Weights of a small transformer language model.
Size: 10 layers, width 768, 24 heads of 32.
MLP neurons of a small language model. Each row is named by its layer, matrix (down: output weights) and neuron, and shows model dimensions 512-703. Each number is 128 + 32 x the weight over its row's rms, rounded and kept within 0 to 255. Numbers have three digits each.
A block is one neuron, or neurons of one layer that tend to fire together. Before each block is what it responds to, as a language model described it from the Wikipedia text at the highest values.

Responds to: Word pieces and terms in molecular and cell biology text, like membrane, kinase, fibroblasts, axon; also scattered technical or acronym word-starts elsewhere.
L3.down1333:184115115115198135138116113155138145079129136148133098126130116111147128125058156190126149057171129147178135120076180135132092149110156186104126104138098139142090138117116155148110063126116164118085104146112166109107059159154141130088123187195156129174123138102102074149108115097168127182134122114194109118137107133127127141120123153111173124139071091086104193097109138166104199096134175191058150135124153176083121127097116123100134148109152108135067184124112150109165134107086144063136213175183165127142087099124123096106162119127186130102095114068118140099178177083164155114
L3.down3067:119134166098119173153096096089143114074099142160070112178081117114099098117117158187085140084076136156178154117141147126123102128187148143099096145173125107129134095112150086123091134095170049203152122087135141168177080149161127119104193139121146094123109165146181177129116150132157133149056100092091156108182086089125127130154083122114100095131150104099147136123078112113133106122165168113110136126129056126112115102140213105113087141085134160102101145133082127169079162151148122141139156099127123096099156101082112181139067131138115129092115133143121122156127143208168110098
L3.down3513:140171153133168172137073141064116150164162172106114156172071139120105132067146153093104158155097140182128181181161185126127133159196096118127161126155125120139066174075094085111130082135128113117147161133164149146128146059129179098112148081121199116177096132102146113121049102146127178141064098126151189074166123133106238090090159106144135103102092084075129168151084114142096142097136132112146085141187124171106167159185147134154105153160164188130134135109130159101081134150084140073117075111143094107145173121086147087117144104191145144164100148122150090147118176172095064140
L3.down3596:098096184126185143142084145124091142152101151118100151104165077071172087117137191150121103150142154064124138093158158128049074135112125156159123123084159189158146161097159104157106133188166165237087086143067149126129071127085065091128087159166161146154188151083143070119119111126107120114116104122128145079149073099138213091120120133123166110170139177046117162108116132156130137159148123110174157157094100101124123154113157145146144117090164101114142110157142119111129110114096075131123144120125132136128165140081180084132090109101104113147090162112149135130120127070074146163

Responds to: Digit tokens inside or ending multi-digit numbers, mostly high digits 9 and 8, in tables, years, scores and coordinates, e.g. 1978–79, 98.2, 79th.
L6.down1477:114107128197127115100104076142150124143119053155156049126120137198129085106145095140132092142113054108158124157104143109103198143144110075113115111141081118109110155071186132154114154057179113123137107126140186134084152164099138078144161107106124144151158082128169095115142118190135153149120147145092180068170107145130158109098176060086176135111115147105178103083112099112086127093099082153131082107102170147156126127127090142119184139130074156157120123123097138112144071191158140146148125109138062192119119062081125172107119174126158129161140160114126142127208121088109162122

Responds to: Word pieces inside proper names of places and institutions built from place or person names, such as Pe-king University, Kenn-eb-ec River, Saint Patrick's, Cur-ie Institute.
L6.down2431:098124147145136099137136143141102169079130089193135154138101127112105121152184162117107108181128182110087141102107158167106116130155134139175150114060082159146088078183107165104076121170100153129114147144174104120176108140124117159166152101113152130156168138093101098169161136121130126130114175110118128081157187161136119093141111117079116099150150212149090154129164100161188073129153147120153152113078110117122110187165169120101128126154118091182133109213134101159176172156079107117124086144083111161135163109144103174223105127069105149085167148149166112117139162092162142172

Responds to: Word-initial or mid-word pieces of longer words split into several tokens, where the rest must follow, e.g. Disp(osition), Re(ferences), encl(osure), rend(ez)vous.
L6.down3155:152134092162146099137153161128144109096092142119140123097105151101103152117083141109090199160162091192178118141104115142120152128148134122081099151160116089056078097128134126093179101212080134208109047135030140180135150110091101186093114099141161108114147155165083148124124149138108089168170164171143209082119127143100093071158147130112192151124156129126111120086114167097208107110138077109119167072095130092137117139182186122142121117092086129131137116114120096108129165076125144137149159127153142130197105178084138169147162138068128142097090138115151149123143105139107093096

Responds to: Word pieces and words inside scientific or technical terms and phrases, such as th in thiazolium, ium in barium, ran in membranaceus, and Cell in Cell Membranes.
L6.down1828:155129132155198065133110108164121043132114164150152130116092098133153091052107123119180145037098105093156112181174200061099114109163141151120117131091082118140121126112115178145071121097121111118177151172123156099127119146141165093103095155108124114119137156142196122112146094132183214158092145098131152134109076096172109207117068130107137071124087152131171123116105200146138174134118092125170152111147136163102054159086148113112122117145166127178138048071130113117109122116111065121137064156101159155183098119156135143157121131076080085136163111126103087095079120137051101207

Responds to: Word-initial pieces of uncommon words, mostly romanized Japanese or Chinese names and terms beside CJK script, such as Sh(iraishi), Ky(ogoku), Y(ǎnliáng), Gu(iry).
L3.down1175:134182131145142159179147117114106127158155178129090085113121178140221122103167077089098190161156070163149072150112158077153121139153102174125110142175162148124125163154161120128090102171070140134048140150171092114086152122114144066119142126163142086171148126119134095196111116178132117143116158147171109163163119184060187182104132165138100198162183188115107085150154109137110121154121143138160119141158088078081153143126101121141135097104158089109153124135115164117158108116155090143156129095125144135160152154130145095156142055192141098147121155108116158083089135134110156099
L3.down2488:188121152063171125109150147158076126086172098148131145147092059133097102087131107196065141169129164069110194171110113146147101108118072189091129073160121118116178123071104137171173142093142172166092137123112106191113109087106137175113136137136125156108176089178071135147129154136160177162114152178135118173087111114220146152122085165152123089145110171197167135117117110051115092156066142103127151118099098079126110158181161069153148149109184147121123104133144107112123147099101162097124189111089143108172143149161111097139133083131100113125135118084162127140161157123118185161
L3.down2916:141038183150224173088142149131187085130097143117152128164128073123127159127160116068061155113164057126112049101122137105137121115138097144146107160171127113190068136122082140144171143165102108122156135145144107166084118103119103176101137086124110150180110117103148135116130135157131184152201176124143161106150090143171096140128160129130100125160119115125107162100058087122165106140109117121126099042159133101179092108093130119112109147114120099099146182100174134142078129161109108127129155024110156137186099148143068151150150161113145101178122175109087115088145137094076111125
L3.down4261:064152190100115148141159141059147109089120153143137107136022156094214159126162138123058133149115097125113113104102132102112106067132105118085116088147147120120135125141083132157104093148087143066154123155143104124118152157128132126145153046134108173066118101135101107135181057098137114093136081121157135143157132117138148153139147135129135078106115106121157132111093100092084123105142120185200138101172100113186079136163159171094139134191139111143185163123163148143116183165056093136134126133098153079121150108102200117146111131115148148146147103099164118139185161119122134097

Responds to: Opening pieces of words split into several tokens, especially ab, def and Ref, as in ab|olish, def|ied, Ref|s, and names like Aff|inity, Marg|aux, Amer|esekere; a few whole words too.
L2.down735:116116087129145077126072102110143189140114108113049140143125154092123125184107176164104080123092118100164107134129132150089109168130168126040136178035103157131133077107165088090152097156091093112068138092119141187084095190121149155078117128142106141125034106146080125122151116158096152132159171149088158123177105167092092074147040128152151147136148075090068109109125156120184140106157145066151071152185143138151155093118069151123120142124120147098122156071144158218151111138164080140113076065179086129170146168188112196144187150151170096137168132071111149149124104087168135142
L2.down921:109121054117080115148136130059098177112133111129118147129146159173074108152102075175154066144110174105117147125138130171117101188092145162111041123076129117133139102082086196130125107147117151106120135087108141148074065092153230138098101117126155131167221110106093110113122191177130159121120163130129139168117107150146151089106130156152105206115151114148136114195123155131199117129124124097163084065111157161093132078110141120088090150081172149120125124162118153155132099099069161152122098093079167108133166127148116151142144132115180109151155069135105161076064127148138087143
L2.down2717:129105103136147158112099127161082109144179107109140127146103110180150117161073122128156146151139070120156114134130180102120113137145131121142151144114087095138119132111183183103107134152168077136109096101105103104090120161140216153104127154175177140170110127143150057164117126156141082082068088022154127111126162155116100103157106135114119158078102102111128083100146113124135064124099120156127106127110128171214082193107143133140126118157171170131107175127168136149115113076099082146055134160131085164098145153156118081157175100153102126162152118079145077156147123118118141183
L2.down3789:144115109108146078102145116132138158144110170151076184128113141118178109150110145153127184099102138148162117115110139145248109140139117069071114129173175182117129123089112093116157088141090095086134144123125128158125193158139168200147154026130099076102117130144035155156147080088176064151136140094102113137133109194108114131131113157098120109133116159144052147151085114110123150153159184151128111141095101101109150084103134146129110176098124106156146244074124177144127152172138095047114063115178100136135200122117164152165124114170077138190124160099107109078106181091164149132

Responds to: Mid-phrase words and word pieces in cell and protein biology text, like cell population, the family of hydrolases, oper(ons), plus weaker ordinary phrase words elsewhere (along, equal, rest).
L2.down62:100165107071143150130140124141142085095081084169086098180102176115150138116134113126164098154097142135160112148120153119145161165075086128222139095156107091158150123125139146131136152115161163093130082150115138170172091094120152107130108141184122178118095131099172155092114143146213174153156075153175120162094128128160152105112096096106191084121076117124156123106118167141119124048074063143030055176134096084123090163136140133143109109118099115158157202130100130102162132142177138175111156045121135101134117096079128178145150101078128092098170166091110144129144115100176156143
L2.down2383:085179126039039184110123086095109107088150088153146110092097162136123091178129144166144118118125138122102180124146078131100146112194103123103136145200151067122103094128122128133102160099122124112157083114168103146155146161123095101108172169136094105106105049112141116144090147117076113183134172099173124062174125123151121144143080118146063178175128136119088179126108141135144142122136166133086150127140156090103128167106155108144106071098111131148174105093175108107140136153106105186077180172144120081097094138104136124079102195088097120162145116091156074150104141127124156129
L2.down2413:112126121124209134183078102145092156098110162160120118057130119140105141124077146111099128115137134144119126176109170090068139095112189136168173091119109119138132165156097120124133088140114103118115118060099167156139122138151141110179139141113118148157146101117141155198159107070115177160162169190129092129192105121164107120132160138147194141202123142143144168054120119176093144134150218139157157154124133099117104151092184097171092120212091098167108126117122092119159140153115120083112134086124097127112181088178148147115141170104133162152069172099145116153091085095110138114
L2.down4038:118165086174114094082128113121165086198118150130166120133133116168147132142145129082121119134014121097188143100132149123095158136130137045111145182168092160095111111057108128154149123131143135076159117092104156122120132146069118119180135149120082102098172117120114138107119089120114148208099192094115149095123138126182205084160153066057161142083076148152126164124089128145070165122075109163140140158096118118103118160166134137146154043060098140139152104114149109134096175124136145201147151135126146111184108137125157139116171131151130110152131107098137140129106148153097107121

Responds to: Single digit tokens, mostly 6–9, inside numbers in tables such as vote counts, percentages and statistics, e.g. 858, 751, 28.0.
L3.down499:070144148119153163152145118093174102160124129124194092135108085122145106106106123200157100147077083138149163153094125096069125099177124134102101137152175135099114208128145137127182139121116097178181129093123143150131165158166108152166115099150163099102117129102152174131146137120056134071134140101131191143074115096157145109149091113153154099159147058178120133200091131105158128076049106138159112140093096060139173126085160116179137111134108145172095137125150108071099108150165154128152155128134119100161087116135137140170111102134133109123123128077067127095167128156059128104
L3.down1726:116133185076091114202088105097145114121107165160088163154090113098151104182108089109163112119126153144084079100123133149125131120063199114099144173145129194179157141172135164145180121199134173126104043191125136082175134102134052136123131127124154098177097144142069106186143135150113150116126159138132116091144103166173146172114138107111110114150123111147098094132074112116172143125105126079138086130174123101208129124116128137124114141107141144135121082133149085180101132152125138066158078119147155153103148109089064109174077119143175127143137131132158118148100190171048088070
L3.down2540:123155141091090158171128114127150143147146154153087113153114126131155154171135126148110150093115116149106066142091117113107138103105116051142108148172128163108137178117123167131201094087137070116155115154133160154150131099133150147114102118100126157166149173145096067127141159136125151113134122142118113115128134096117137172201134135151107144097114091147133143164079193100160100058125180109167136115139114137175137162109124112160099129127157117160142127162190125120161113119113140090179105136171148109109085039120119117159131153142180206124078161119102115133122123114114106112
L3.down4372:150081153152140079159149086066168105203095158156154136147130116110148132078132165144169111136134128140107177128148100170148107126091185148098113114138179102111172123147134132125134134090192080162117106113101095117089150070152156110156076093195161115128130181154075149179085153101122178098063147117143047173131097117107142129157104169181161100194090080108148079167114101131165115096153152167182080162095149096099111160110142150193147136087122139145192125119106147138156101137119160124108152155137121104128056149168119126123143126204090096061082162208157125106141121197189115125

Responds to: Mid-sentence words and word pieces in WWE storyline recaps, like stood, PP(V), inter(rupt), trading, plus scattered unrelated words in other articles.
L2.down641:124146188154198137085090182123151127182052132104160134166058125153144172114163157145158157092126140141135105102126125165172117190137107105147164171125163124098137087111049091146096093098108117136181153072114110168111120131163120094100073158117153156031116116135130080094150219147139149151158121138153131175186129110109137092112100115134167109115138142126146115114122121121142122112106130191179105138110107108182169108079152120101105120116102200072119112154095159122155075166167103182105072206130151137075081119110133158126102175068113158118120118151052162218184146129147141103
L2.down882:130164126081126163106123119192138148139156130149149114136120147155127130116083142133113169150140144124120182160086089117117112092114125151044122119147150108161108145124124128140120137158112158178065198133094081100123135170094126124126138100161067041108082106119107134125087083168077079105074087121231138107119117151189151169083118151098081134065148113080197149043176159109146091102170155152091178164159087140107146143164081149143146083142108168177122110117107144164114136105102118119119128097144127144166115174077171033112122089135165138137128120135110093179152116123147081092
L2.down2409:115140139111096167069105157140192143121173099087146153117156052159127172132075104097129094126102173175126108099169105115158140145155169105179127145108115108051156060161125127122210125121158106116227078120035142118064128096190124146100133157074113209093122054099134110105147146125071154117115156147126104100142100101144103120167158114112118148107125106129133134124118137111136161072104080081082146105203145113155134095191138066132167142135100189089177136095111160063140122092150091148112172131146136136134111173142089120116066126128125126099200120077083123141169117145152164122
L2.down4085:118109073196095075100146145108182132114134140148111062124120125110119145075119176108154121110125130168063128127101110113097108110132128143152137096153140163144105132183149163111055103094149105097110108069108125104118089139171120134123133171107178144110096092099125180057142128103147172139127171141142189100100117114118116145071168144098082111150131079119144155085120106151166140155190143111106156202120174119098153122105146183095149121112165079146055125126116090082200101154089160085130153139081144102153172105111122064142113165105124075107085102117124097119100169080127089076

Responds to: Tokens inside or just before money amounts and legal or financial terms, such as $13.4, up to £400, a fine of $150, lawsuits filed, debts, fortune, cash.
L6.down262:118165141142139102129145124097137080089043097104170120170078168122180057119184139152136055151141107157055113094106128126059125186155163145166136103146119166161120118123149146155097134112131153149105104118094135109151043152201053150131123141093131183145104145186145123167146166141114115137141176169127153101123150104150142161092099148084112136127143089170097118071104128133133126111062178088121072132067090167179116079178126090117099088147095165153163128106073172119159129144091189174093083117147108052110135124181110209069106126109139172068142092145135121099097132137115142138

Responds to: Mainly the word case, as in in case, in one case, the case dragged on, plus abstract nouns like deal, scheme, matters, and policy.
L2.down1595:155101147188149113159115135092134133089128136125158129132123120125203095142123148134123061067092092141144122134127068131131107161181142125084203046181159127163129074184128086095152100155115082149138106091137084148087195189146137131139079130113134164074140121197123130120194139078111132117137140106141128083167137114126118110141101111069177130196188158134089120085127107156142129087138154101115112233164077134140153180135146137107153191077134164117068138123139048125186156148147132146128063115139124126105088098104186112108135102093127095135136166095065163174159180140121178051
L2.down2071:148101106172149097127148110125186135150122089090116101091142162127178120125153129054218110173129158109166186138161130149086112111089186150115109164147157097100131153139122154121071144154144139153104145183143133151172211080051187100098105068114115175114149161150184184145131154139151093113177117127134114161153150162173099061145137127078123114159122168097087173122114151122160092091066156128093148129192115111124142098107111124143140188136118158155108110115087135170139122143160070124145127093158156063142141143064157066070123196111134199098106123126094107165191084119166110141
L2.down3604:121138207177129141145114104134089122093115121160188151108130114106154069167135119104143075105123080126161127146144183123110121100142095103104129161170115125073125123155106073084088116074128116187223085157064107124166082107157131075133100102112157074082187084136110101175105158128092130130143160072191125096155179161149106127170129163136166057120128164071117166092074098117082132201101150145150142086164184137104094150154164118168174148166149084150150098157144156180149098074148179174105123146134160121127121109188175075147100136151118118133109104141166136133112166153061133098
L2.down4362:117153125119154108112172177107158146112129098192116116145149134107119141190127171119178190111158170107107102111129091120183160132099120106045188074144150139133182144140111137066106054125104149076096182136140114157123179083172096120153141151102114169095117130175149103158134100116145125147150146147131110186114157146138134145122188129102127096136125189100105109086147149112212135141141136126183146105093132119166080153092147091155157129127102100116147182135115106099121144144181105086104141096108123140109167160123154106071096102093079079102088159151087172114081178123160147136

Responds to: Noun inside set prepositional phrases, usually after "in" or "at", such as in connection, in order, in addition, in front, at the age, as well.
L3.down961:044134093121113097117150163091120136120126185034071132132132123127221132139160156113109183125085127166094094145122136148133156138144171139110133128088064168114194114130115142168108149116183123119121171175131159088129189077131112191119119098133091098130144147129155113137155063091090108198100137168125188081093146043053138116106171150106125117144140127190176143181154120140161079124125100156099108114117141102172148164116047145090089143101191151172104156083139158137111105126160098132158136132104103137098067167096128125111132153121170097154141209115130113116074138133091155136
L3.down1562:102096134135144137121159140122169134095139156082106129171112111130135152145157142102123152129064152180128132106173143137216191090176154119080103154109016151105180135111111114135159151091132117067124155137140099207155107125122141173151124089162142142097103109112146097118134102071109145161150108140173136095153147114091142135086117106167086113139180135193102151129176143046132112155191094113105169141106164113104134178145095125153153055183112145160137104062130104113081107143176104147180142065155133149056144156143189161158132128170151151099157101150166090151116159103161153156
L3.down1722:140123115150073094145137157080100170085098125164075133116165080140164173135125087162141123127180127116150145118125088146149107166167114160134122090103083106128115172119178149130125099088119150082117121095145162081092168095188171166103152078159129174147082104142061164118099162091108107117084181098155183133109135106105159149126125111154143133135143160130150160107129074138127200139133108081066151116160114161132070115132071088099107131081181158103150155084078113137104075171128133130106146117127131128130190137141113181194084126129106078101118107134125113130083138141158165104
L3.down3946:092157127110078133100100169146128173103165141121085115090149139094110156135122084132116185104119144151113051142130109116112119180122148145154178189126065098109118113074144125122087111111159124123094091119111122123132104054092130179152182136165076151097128111117150163112166095125192073146124087176166150107141114177079103122181080125164129055085129176114124123092097134141181105127101075160109082136132165163109185083066143109135178078139145115144136141211130143137042159164157172117107118122116094107106103069131118087123119146128133107131130161110140147155115160131086121175

Responds to: Word pieces inside wiki tables and stat headings, mainly sports results (pen., Top scorers, games played), plus "town" referring to a place article's subject.
L2.down901:097114159163175124101060121167136146062075126092088186110158149153105150176127144110097104091144146132228157064108094118132143166114098080134147131116112121117183134114094137109196124099146103168094152066159100179121157107149088179113062144151114106136062137171131141152125110111118060141187094116131099159111107143120155118156160127163106115067098149190125037152157186120072175134175127103124126125217079075162105076100171096123090115163112124113104137126138140147117097174107108127092092151121111135175128145197067110089163106125165151137183172156114075106097121114081159132
L2.down1742:101139134117137143095164115078078157120152118110132123122182105107170122157087139161134105097141083121144108139093140112126047159077191151067140120182127107118153087174080093162149155104117087140209126136172135068159156054145074164112120183115146112191133117132180124109150084086098109053139101150155114139188092119142078060114200224238148129081085119139138139133117118084174076130121134126127102150126100146162189117099072089127121115110130157136130119174121159090116100131097143147165136143109102115093044152067149154087134148149174124127151081222099100089100148120137103113
L2.down3389:069123158127151163109144144204128125129078151118159090146159145130082158138110144129159164176123112135068149127113131164125069142115089151132138205092143160112179126176120127172188177124099055132121151092113168118182157111182161119116163110167208144152159134096143173117178105108115114091131139107101159089064144104179118101128103107154160145109153083160108110093144136183154111097069179129143103171070175191119110157188117119085094142187130129118106121151156105113071175105101140118120147121151152135063114119133161141146113083035079081053147148113202059184119095132145178111
L2.down4034:087146155191107172116169108121138139128100173158064160129154186154108107127172098160098078154151128140158115168174102183108148166162135141108117114146170098181072126079087113119114134171138082164067139049170116075181091173090171119103155138185134097133053075133108140107140102118109124111111149174088142114111088162111072150148105163116091151078129144099183095089078068151047160146124129058165111157141175149107141114097071096127106161144139167047132149123144126099137167121157139105119115161112084167159115084120180165140068131116082120127080149128083167193136173128136075119

Responds to: Main verbs right after a subject or after "to" in biographical and plot narration, especially learn, find, found, won, started.
L3.down285:142133131079162141121106071193100105133102142177103182179155164152121117116105084150167134063176160178084185082081086122131104150125134141140143147107139125117084167127115100127114143102161140111197069121055118122135081074113064148143150117096126133125154107168140131164136054109195087117149080091162115124096180111098118175131117140145112123107144125149158149151104105139108128149104175124151082147129164093129077109101128141119155140169149115132125094170117130164106113104123124133138096198125161121094138104126098113141067146157140150093155141141059080096130097123131123106
L3.down529:159143117150130138144158127178137142033102194140021144094113134156152110083129074119151117103113105110096109115140154137086102057181100156109129194139127110116111167144053116097143159178144110152044144168093085162109139150129145114119176170114146161133102173058141093179177115167149099111094155132092172095166098211091162122195146113150140140136104102155126177116172105169130113136100099105129082149137113128176134148135122081154144187120098105164160170174162168146133112167149111096129121141093150088158101140154074142157142122122121192138151128152130164107113177100142144126
L3.down1860:087131073164108172154133126118070147120107157093132121108126093114095069152184108076156083117125163177133114108046144156169106111152147102114077123177069128080229133170133108081097171174133178150114148138133126067144143118130124125097134141179101091115126148062132175195173091109194156142157088130142159211179094133090137132181122127125125148140195061139165097151094102061167144114070131134100162109120172126139086111122150169181167088082094091163112167082168139118129118155148194146096134090185106164079081116181177149096112083094101160156143121090107102089143074153113157111
L3.down3145:159107115092116112124164143146128167079093093208139138127136067119127129180141081124114137106163155171157144095097117169170115100140221155123106126118136125131062094149044098066125096146104080149147179141116084113126126069106129109159123092157173166123098120063139183097109080197147119138144121130121115169134122101136143113109119136152132125082148137118107152151135113008160180184165108124107134046160122117103104127067112116145154090130153111151091158148106145111098097150107163120135168128145149073181124121046114134147132154077098128165162101095106136136099131092102098086

Responds to: The digit 8 (sometimes 9), alone or inside numbers, in table cells of squad lists, results and records, such as 8, 28, 2008; weaker on biography verbs like died, joined.
L2.down2852:108129166131091168140117157109122121174143112118093114164168107146142152158099071132096129143090140103135140072071150085167095078107149156131129134109125127098121142078073123098162124082136147141055096147103084074130081154113155130158197211151114097115112132142114087145088160069135134088107148126149117128123117110105114149126144161073084091133090093086156120213134123141133114123065150090202119127125051121127130147119133076144154093116151141092183162084123117136106158133138094140126200168133124160106128130148105160132177113068127072135144199132098127127130119088111085099
L2.down3180:149098110125095166148108177158125139195117158119111125158118063113097149100116128101114115159107120146202150162122135125176148104108087142151080071119118088168114171076146122082156143119125149103154123119162172121151120103146162056112095133141083178093066053192143082129133145088126101129106115129129123182151146139156128129180163089120067154159144090166114088172133079141078121096069173121109116129116112125122154161150096103123119107157120107185190114102137105107089109120128099068109147102158128207125141058109107175119169102096175080165138136152190137204144114161149153193
L2.down3196:150152205121129157075122083142109119128125168112112156119160113242097119145117118163129157123085111113109107122150114143128148097157237139067067104122134180093115058141144145091099108065150117158158118096199140127149123115156211149101157053104096037158147093131148116162150100115145133123129125111103122138085138132124079129125166106160112151104139183129116142178065117143133198122129125086108110143193110088131109098105067148129126149113147136113129158114152090168108125145064118169117105125176100146172087072117155100128143102093155081131128200123116140146109117079104126176
L2.down4533:160191123113085149138152128116195130164097150175130176156111125140140130130149116093107185110128104101096142098115156106080175134152170107084198124135134133128126182174071111111170164140097125120117106089159103106175116142176100160103106107096095133175181114128212169168168151057106154091146115126144121078116109146231168168103159137131146183135108104116135119129191097146186098149087090120200102196162150121144079101146116146164178133111176132111137155121163118109101083127202150142169132176195119147138102107161145152136180099182107092127154156118111148180148166121112111144

Responds to: Wiki heading markers (==, ===, ====) at line start opening a new section, plus word-start fragments like ab (abuts, abolish, abreast), Sub, Dem.
L3.down269:173131146126150179135142176055172154116171126172104122118155093147121163109142103102102115143208141095140155067047122114125150158094123129179164090134110169097187139113181158129111123124156182095145125088091128134078108139122161111086182123151112150144118160211168150073094088174122157123118118122119120088156134146111101124140105184144119110081197083105141109075104124161114155151066106123157106179121117100131153153121146114149114115104124106132158137112163146169149129131056127151147105136095111171187090148137094138133161095199135145111138068133185119185139112110129099080
L3.down704:146127130143183137112136120101127107119100165142113158125134169116138100118120146101159136130152141136120147127185120141070100078095132154097163145117145088126167140093163164113142153137143147136111124175113189172122114126165078156112153130132129158087133129115123174132141088127143173084137081070114106122097125146078160108188149156103135176105092151075104112173138079045126123146109105115101215145082191194142104097117146081116077113150129140134200154088109154109175139156149124147084102110055167086141161104177125170134103183110111177113165141142162123113153097185118099140
L3.down1308:167156189113115113102110156134094159163126090160145125112176165123146130176089128097139114091136125110139131091165106127135117127128093077088120148096114123146147115117125141093143171163135171149111162111147106120102143125092171139140163104181116171132138096150111088120087159099149109136158127126077073110148123168091200064118155171130179157144162184113098130191101114167105084133094134126134168110082171206136092160130166093115121125162131164134088152137146180108105133120128119141105119101129135205109184114152097112131145129165097095123076131169129157079127068186104147156
L3.down3030:098109145160156109123143168168128174104130123108148162066146101161091109148098157099094109164190098181118139139129163171140158096148175140125166136172153105172155082085124156158121172116210186112136156123107168168111089155110221139107152137166146114124069123176082176139147090084070101164091127139177075111123162184091151109145154126150098183106150137099140145129122114154084107094116158127131155091092129155134155133081176123161081149088165151137169163125111097137157169101131149136126146183090191159077144144112136180121133116166130068080115172134137099148097096119120114137

Responds to: Interior subword pieces of proper names, mostly in tables and lists, such as -ey in Alexey/Rigney, -eb in Merseburg/Kennebec, and Reg or Elvis.
L2.down782:137155126143101209151167155122100106123216185086135126193087052120129118144122169149157133127098115102144161120104140119077183153119155183123123154138106062128181172143082152134151084149135116178103131103094137082117163155150155108132115165156170106111154094120070091122201095147091127098123132155119116092078142129142129155122109078099125138126129108171143096092149118072120114164099182142147138163186151138115138121191115149106147115087128165146194148144150141156122145120168062092109083080102135134133111152141117169153123141105107161166136098110144056127185144118163093105
L2.down3067:090168134136133106134171120136166117112085141095145113126159181131081169135167118140161146119096165148172096083155132076150089152113178131160216144102165144072143114123121130074097141188106124168159169171093107091164114132117110109051104134093114165091123094154121114096163174181153101124100134119099103160109102158150123121119155136112112138111151140089103069113101153122139108133156159134142130113092092079104034162096098135065085119102105125105108159166089100129175094111143175128096092129097106139070131147156086088189143126145145160084100101104115124115121177141145111152
L2.down3398:048101119155160183163158148106070142149164141110103161156154157084143135183148163134135144167111123170187121161140067130168161135143104127136126117156161112130098141089201151087129100120163135150146156119133157103138122101068167148127176038139171112192094154169142145080099156128076154094087118110081133146097123104107154118107090178150050153122119108123164147163119132098137118133135153101137120112115140138145141088125114086091078077151126094101136100136147090115135148083125118114150150134152109134100121098119110211162083102160110086138118144113146164079119128096116084100
L2.down3854:146204138155137137137137096173143212141123140026117060151082133168155079165091152095138130182101145133120146077082150097159128168116140112082145125147165110133117146122140092054110115090137085172168097133089141140167160096151062098060125169109107124155126114106143184191155172073121117183080143128109131137165081140166121096116073192184064097124130130102167166130155098114145149096102178121155154181108118171154170159100100126105094122112106161144113129113098146117178100065158157143139054114152113166098146142127112131174059090144123167154107107191111110111113127146146140112